MLP neurons of a small language model. Each row is named by its layer, matrix (up: input weights; down: output weights) and neuron, and shows model dimensions 64-159. Each number is 500 + 50 x the weight over its row's rms, rounded and kept within 0 to 999. Numbers have three digits each.
After each neuron's rows, "fires after" lists the tokens most often just before its 100 highest values on Wikipedia text that the model never trained on.

L2.up700:426494446518511475497461420523486563500486541529561579478442571457516578479468454494493516504500560521404515500485582552446574487568494456419549457549512588403442533520479510610495430523472477435477516545431470491626538441509490539487494429479471502497528537577454530504538504444483508489
L2.down700:462593530489533529497510544425493504521526495509422438470523435534512419592572545545496485503454458536487529488487493455602521401524522471501459498421555572539541504526570445535505395531600498467465592559466444444473435498357494560500508490539535521531476520567497372505588454516516504531
fires after: "2", "1"

L7.up465:459478514522448484454498484520464407551514373478509403511503467475487487544514492569596511382492449557527539482556386456458540456484428478450529498450523510468502525450566653560481525575531497442449531411529547463416489531442507473428512502528551560370371425525482512487490458546505500419
L7.down465:494573502559509440558451512523569510613516572505509532417487499526481533473501525548410388567450485497400457484398540481501450626595508487534488495535472510583505572588483527556454489373425508542494424576535427528500535465532472552442516467479465546665579528470522502511585524536533612513
fires after: " |", "%", "3"

L4.up457:514537515573506529486451478460523478611430509615458498546508470466560564484477462537525469460521582480500504491463616489409549510491502526480477446527473500550377434601516490449517515566532429506474564551513524516506665469479508402499422493507551474487529498506421478498525534451572484522
L4.down457:548433526492521483568481483400541512404562407529529557556493548523467472526469523502435516466510453461466472497436486491595535536489468476496533448465548483473524587488538549486519484452496437497473537512514564581432484449503476466443485501600444468492539509470446535524462554423494494424
fires after: "9", "1"

L4.up414:556618470589449530465533482508516444519483525509550546515551519538479578502470546496556479544389520438403517506480407509502540472567475541487564501388468543532510489454508439395515528460514487498465530477451566479404450571536453516495391617452461505463405498494469460425486452488595525495
L4.down414:490562521453437495478496429566463476514420516461486645558477511476526404515483515557536425518498455453513515460491580526518525530432450488530459435440565492489385573419537503484530354416507511429489446398511488581461400409601567494436495534560513572509508450530479543445593478535547577519
fires after: " |", "2", "3", "1", "("

L2.up611:434429542512470473496459561528482432425517485520480474453489616474490576452424537566507491444513473479380415495429570531473541508454466515498560416532389595483485564509466478631568450492612505524493499562434467512518501486545528574513480529471581488392495529439498555407524560469528451509
L2.down611:570549521477502481435539536396389501523565496549498544496522433491541425542526472579539527499479490520552491543451476462558584474498449501529540445449531536528530518469617477506560453532470480467478526557516419433468501478400519537474550519524482506475448540597487387530568485500560475482
fires after: ".", " (", " ", "-", " \"", "1"

L7.up130:541495571514481400455575369451464458451392507402459417491508551501518489447498496501581527569470525544450536496512443478469502523578459464447534545563462501557462540536496579559454502459528537509494557448518456418464577494515490423469499412516550440549497390532477533507470407444599585607
L7.down130:507524491463459523522531462595552515539609539460481577549515537498566506478516522487438486422447463492517418482431537471455559563470491464455492505519512477494537436517499521403464504618594455573600299605553477512460504434504509475527504478521537426484536555476460485468482507543467521477
fires after: " ", " al", "4", "6", "3"

L4.up7:599528515563462533590457500562459489564545518430487408511441418426501455470488496569519497484511463599416454513494540503480386571428579501440475513510438477506458515538558547550499506523544481534480560562536394459586608548487588510449459419501485488516603503477498444512530431550573430563
L4.down7:593432597464511425539443417560525461519531430501486476452546568474489475575452440497509541524509550487438484587511397474539554539526459497527566566505530441491436461561536461515505603521519471569506548498425536518476533442468433542452491506567518484448504550422468507523446532428428493461
fires after: "1"

L7.up74:524542513539455386495462419524461492481538396529561472633500553433584517482579554495520593393491481500494496405542512435547539465447445478483445489359464497528465469565542497486516514585408545563514480485505569473517469581455494502475526533549415460480563546506485528505482405503533409517
L7.down74:502484533490553535530618544475495444513435492428473511494421529567518570550589472493484520488461498454483481553499514549442590557564619496512622420509529464494510451418416551480464507461500431499500435508469512504546558479492466458557467426479529488556539431466418501447505442501504514503
fires after: " |", "4"

L7.up97:518526539476451537488436527551434593443526429502584528472505564520558571518497464578509458541446467562537441530390494488390483569486482477549548414443507503536441530482518385488553563464506527532425517616541498447486440473495547532483531584496624543476412452452614564530567550552484514397
L7.down97:497496546532482465529544510547500496468429558603499600464495421562481508402442567502513517468510578379456477533541479491552552408557568589495518496498521511455513444554478549461493441503483563511523480450484510408469594469551552548575520574446429484486546468556411327509508536450475490560
fires after: " in", " on", "In", "0", " In"

L4.up535:538489477470460536480537518548406475485456476519425543480489392412429517441445487540508394528459481462505559564498488496561541636478561510496481607509413515374568591509509476551499447559499515562426527497540533486573498523496452526513502467551543499517516370494432456548466387558459484527
L4.down535:488378472565403462539538475450485416480522488515558489503506526489514496563521551550475431505463457511489518466532451479535491521511453481535563518574526472466482543504547528413543527541520441551518715552508486508511512423469451551535468535486406448471481449349428390591462575451450461368
fires after: "1", " ", " a"

L4.up128:564511456491430566526507472544507583463517502510513470375564527548518519470568492485433421561495453438492462547544444536436416471420480441497563568390458532463543477442435447419460509394510500488382494574480493537578564513501571457443527514456537439438477434473506487444460464524467459510
L4.down128:478466491419540442486524398523524507489464604406536522531520519496526479527512573498489534481446522517489455515572465568422489435501485411533617415491463484489470525453460465403468517496658454478393293573541452483417562504540505464568441487565462504370473494555513547456558543532555505575
fires after: " ", "0", " |"

L7.up442:566447609508564529439451496534467517537569498528550541449514454424473498480487558450554497529536554472506471466406476497472472497565388565610464533470515441456568524456521491457458541542490467523475499551582503363424519534432581517522645558571470461509474452469463536465541548435478592546
L7.down442:503432522511437465567569422535410505458547477508450437551507452435454532458525577531563500521529507494545513531542505492526516424521528495491558591580564469562489365571508516525524476487500459479517661555441433461525541433480530447528463464475426518552536580554417459488546439425557491510
fires after: "\n", "==", "|"

L7.up466:515484444554476515440477408548400499459473488477535478571543465523454522601525414433515534622573512560539495471419427421525435507443507466560524468581461490443467501563421401501507522445438520444425522511489505403490435559466569486487560530507557483487530416494560513584449520499461508517
L7.down466:438517525591438421525452608514569447591528527394476450555478560521546472531537435516438526490460508533448459568531469531487504498525497464438522543387478508487521561516472538466554539583537512598515510489493580540503544494582436588505449502468406511442470531487469483423486468502562473526
fires after: " ", "On", " on", "In", "1"

L7.up262:521521565532506513487571614549426511478490490467585457453476469424563485507516525504464425571538551422449538435480558460492502518517428550541614480460407530489463587469558612465423557482536571559452474518574514486465485510513501529435612599460426542503581420428477556501521561517472529636
L7.down262:553395550492493549460468486478497591519570588513528506434551384487533468487521469532407492483488544552472501513481541434580490443565552572531465499532502498456460471575578472518561447438547457419509508519514445520425541475473536537498545589504509472511462497460525460474525543516524488530
fires after: "\n", "-"

L7.up571:515567534373456469515496547544470495476549563426423426498422458525481536471541508506462471524486482473478468477468496514421492514423533482429547437476478513458426467469427504503535496454434477446500509574507506461581542483493536494437604552530411517460528489522420504460519454542462531501
L7.down571:499443483468456503441444610531544420532432469555608561537595457460526492549493510512508472524441384477458547455577519477540595387482497568548522466454526547544441418569440521480512481503552518466416533403474559524491589531558470527541435497510583547464478542420542545470516558388450554517
fires after: "2", " (", "1"

L4.up623:454463494416518482554472466500490520567522486414547501461541532466571500479433500508438368461535516494544485450517534598402514517577497442533418537551464493445584593546550534582451469573580505461491493535505511515572563482482440471507478453545508508520488532425488578538439468471452566419
L4.down623:579404482520481508538577498511493569472532515481465528555513504521510481421454432536459531510449492571598522605508545575541557509509482439513537460540487491486480413529567452558448588532522424471465563485443549423522553528483412512398507491492438426501499462474547409531467448499460533573
fires after: "1", ","

L7.up322:501494576416492532461527486573432508477568436474554562493519463454484416543476504536562436512529502539447514395513551486370474460538357474592555494420469509442439613459553486483538549590540523590483524551522557458493453510508512648471512534474515427519540479479566504504544501522481551524
L7.down322:445425562535492419512564491530544509483565500546545531458547486476452542579516508534442501476501416505492514607592516510541437561380525432427496507568518519483530495494498493514448523481488501486496562540447485507533397356482431472457430592385473535495610494525458643545504560507559433546
fires after: "\n", "=="

L4.up642:528531491529503592531458462521611452492548549497498556507442520563523520486469573467598491453504548432358537502490464619476597521532461482524472480515567509489485544442497514454490410452555508440529493446498596555400535480548499569519527514436489491591486505563470475457440529444410507455
L4.down642:488441526455446479353486500466522500546446400535492638489548518564493484412510481500532505543581483486578546482467570505403521499425518459491447559450496520508504485458503456469505447477470586388553423506432548487479450548539593458516477485459589538544530508575575470474474377480471604638
fires after: " ", ".", "1", " (", "7", "2"

L7.up417:460429570522543612486467572479504511478470481480457448458479520565482457510523577506489520393444490507515509519474495453523518476458453552532390494479498513472507459554419546494492471465530510433403569534558457494495457501537568437502544511414558513478471571500422536458438538463522469504
L7.down417:479528523518462356485513515471536458493503463432568466494504471528525500520450451516546449540504435508507471497500519508506527589501478450540545466442456397645484524507565481523549580478502568555472501445448542524501434510439481556489450534543441521505545485443555444562551490562510430447
fires after: " |", " U", " Ah", " \\", ";"

L7.up19:436527542492494431456537591500471463487488605534535525528478532500470500413592492583515471524497553426561529510487431384547503547407537547501567591532524541533487499500446476409501473527503530425435527514488478405511513569514523533479500532489482489389440461437654467552470542543410463481
L7.down19:507446480482476533573485464477439471534582411368487353475535513514520521525506514460458626502525486548398451470430455526464506441573405556539436433381437563498477570483551491475492510533507491539490428403575462557529460498586516421432533486633474507504562484515464497536494425459504472455
fires after: "–", " |", "We", " No", " Number"

L4.up258:496523481441399558503464537461548461544523538520548559528466418535507489490492565574484482444456488524427536459496579458460493568594396428579589426557516442485557445551459472497548521559464476459534476503498529564401597478561485517501502453502471473447448554545560543496540530466533590563
L4.down258:526595515524594561549413510449513492523460443599507505487483528518619419403525438498463537518568470502650506589539504476488559452361523532496467441498571466472536429493528441477521530476500504477530490547491570472492541539482572537411477568535502435474488496542434525459524475516551451481
fires after: " the", " in", "-", "aged", "1", "2"

L7.up486:459504548511439425432538431475474438519477437522551498579469519465558544479515533462539500473428469476503457545563526515480466534496406430480448540498465440465543531547494501405503503555424645548525402469613536473580445495505476497502491496494455430481492543485497554442416443438522514523
L7.down486:532460489531533463557527535502470495531575516499497523540503464485533388522562444476587450559421561532454522540501514452481427501508502502493481485511562479590574454510541512460443511482467479539507526514561466529550527520519455594507445545454490438442436450541497352610507521502468461456
fires after: " |", "\n", "1", "6", "4"

L7.up541:537490484433491475470491438535517542436539537537555553531417483576505503492430543536554504503500506506409435420382522603507570568522403469536576445479475442521447481510438526519477569640558545548520501511523569518414533462556520555530452515539614482432447484503502672488534547544369460561
L7.down541:435494533554513496501516478517504534526479514422480529460577460479530555595550442473503415412509469434533587463490560431523512484567512532446480563512563520410499531564508461488506565366464462502467466527555497497493502479566527424435502521441480447573456440470503442577542428522503587540
fires after: " In", " in", " ", " was", " is"

L4.up585:503519565463523547515541543516518541427627489485442449492517455454499429571477448600526466501481496534482439502505531586443412478463484528537651571499473500467539488534494666552483478549402575555490486505476421516437526425495437478511471404478516452437582506618518471455481470578541537599
L4.down585:518500523521495444649454540630532486512484486493509442445492567482491433542491622467472457454538478567583514537523408440410450447485535512491518477504526459428517498521381497523568587476435477604555364460428479437537544461477482375501480510460446510555395440493503542530543460496490515482
fires after: " |", ";", ":", ","

L7.up489:510428560538462460479587624517455427533529412556506487461468485480463494514502623577581524446450514532541497427493395546436458534494527433473483605532574536413490505530497425499569456416568519509476507502549508495449477505510589500459516516421569467561426440455580467536495471524490546519
L7.down489:413506450548528570474462470490517532492548517477503488487531480559514530462464428442564441459502497549458455533425436579489463525538479497578530453445455495581571504482526487580389558537504457624523419512545533466553506481500479515473521522536476504471593521482406495558496472501523413575
fires after: " |", " No", " Score", " L", "."

L7.up455:519508523506518530450487540525476469479488490455454530454534546400510465473421474491510497498480556464518531485558452438538429518481421527563390513487439558404548559524451513437561487462526490393375543501512526482516521556452497436505519622395502493562510533450526553585431493499522568430
L7.down455:539510463407505557508511479494503471514514425490513437546489431636516525541538373488462535515443525499478499502394529449586457518460479525521526569541535490560535447478525574540528539500466484529659433489510482518493509511503515466443508349432517473487485400488515489485588467508490357512
fires after: "-", " No", "–", " |", " \"", " "

L4.up174:452464431502448536528464544531496497490597433386457465443565447505533465441451446522337500406493524578517497472561531511538389445484497578457428569531515505577470491463442536506513541503519519507486475493470456508529468484479503552547513394483429507438486533482588482505497519527563523577
L4.down174:556492576522401454551484620494557480495512470522425421468534494379559539473508437459532529471568549569415602555439452425574504495511563461528543475508442502572382389565403513525543563531459471578582549534474542436559503521420457470408445544498566546514454476571518555496505480512542564479
fires after: ",", " |", "%", "),", " /"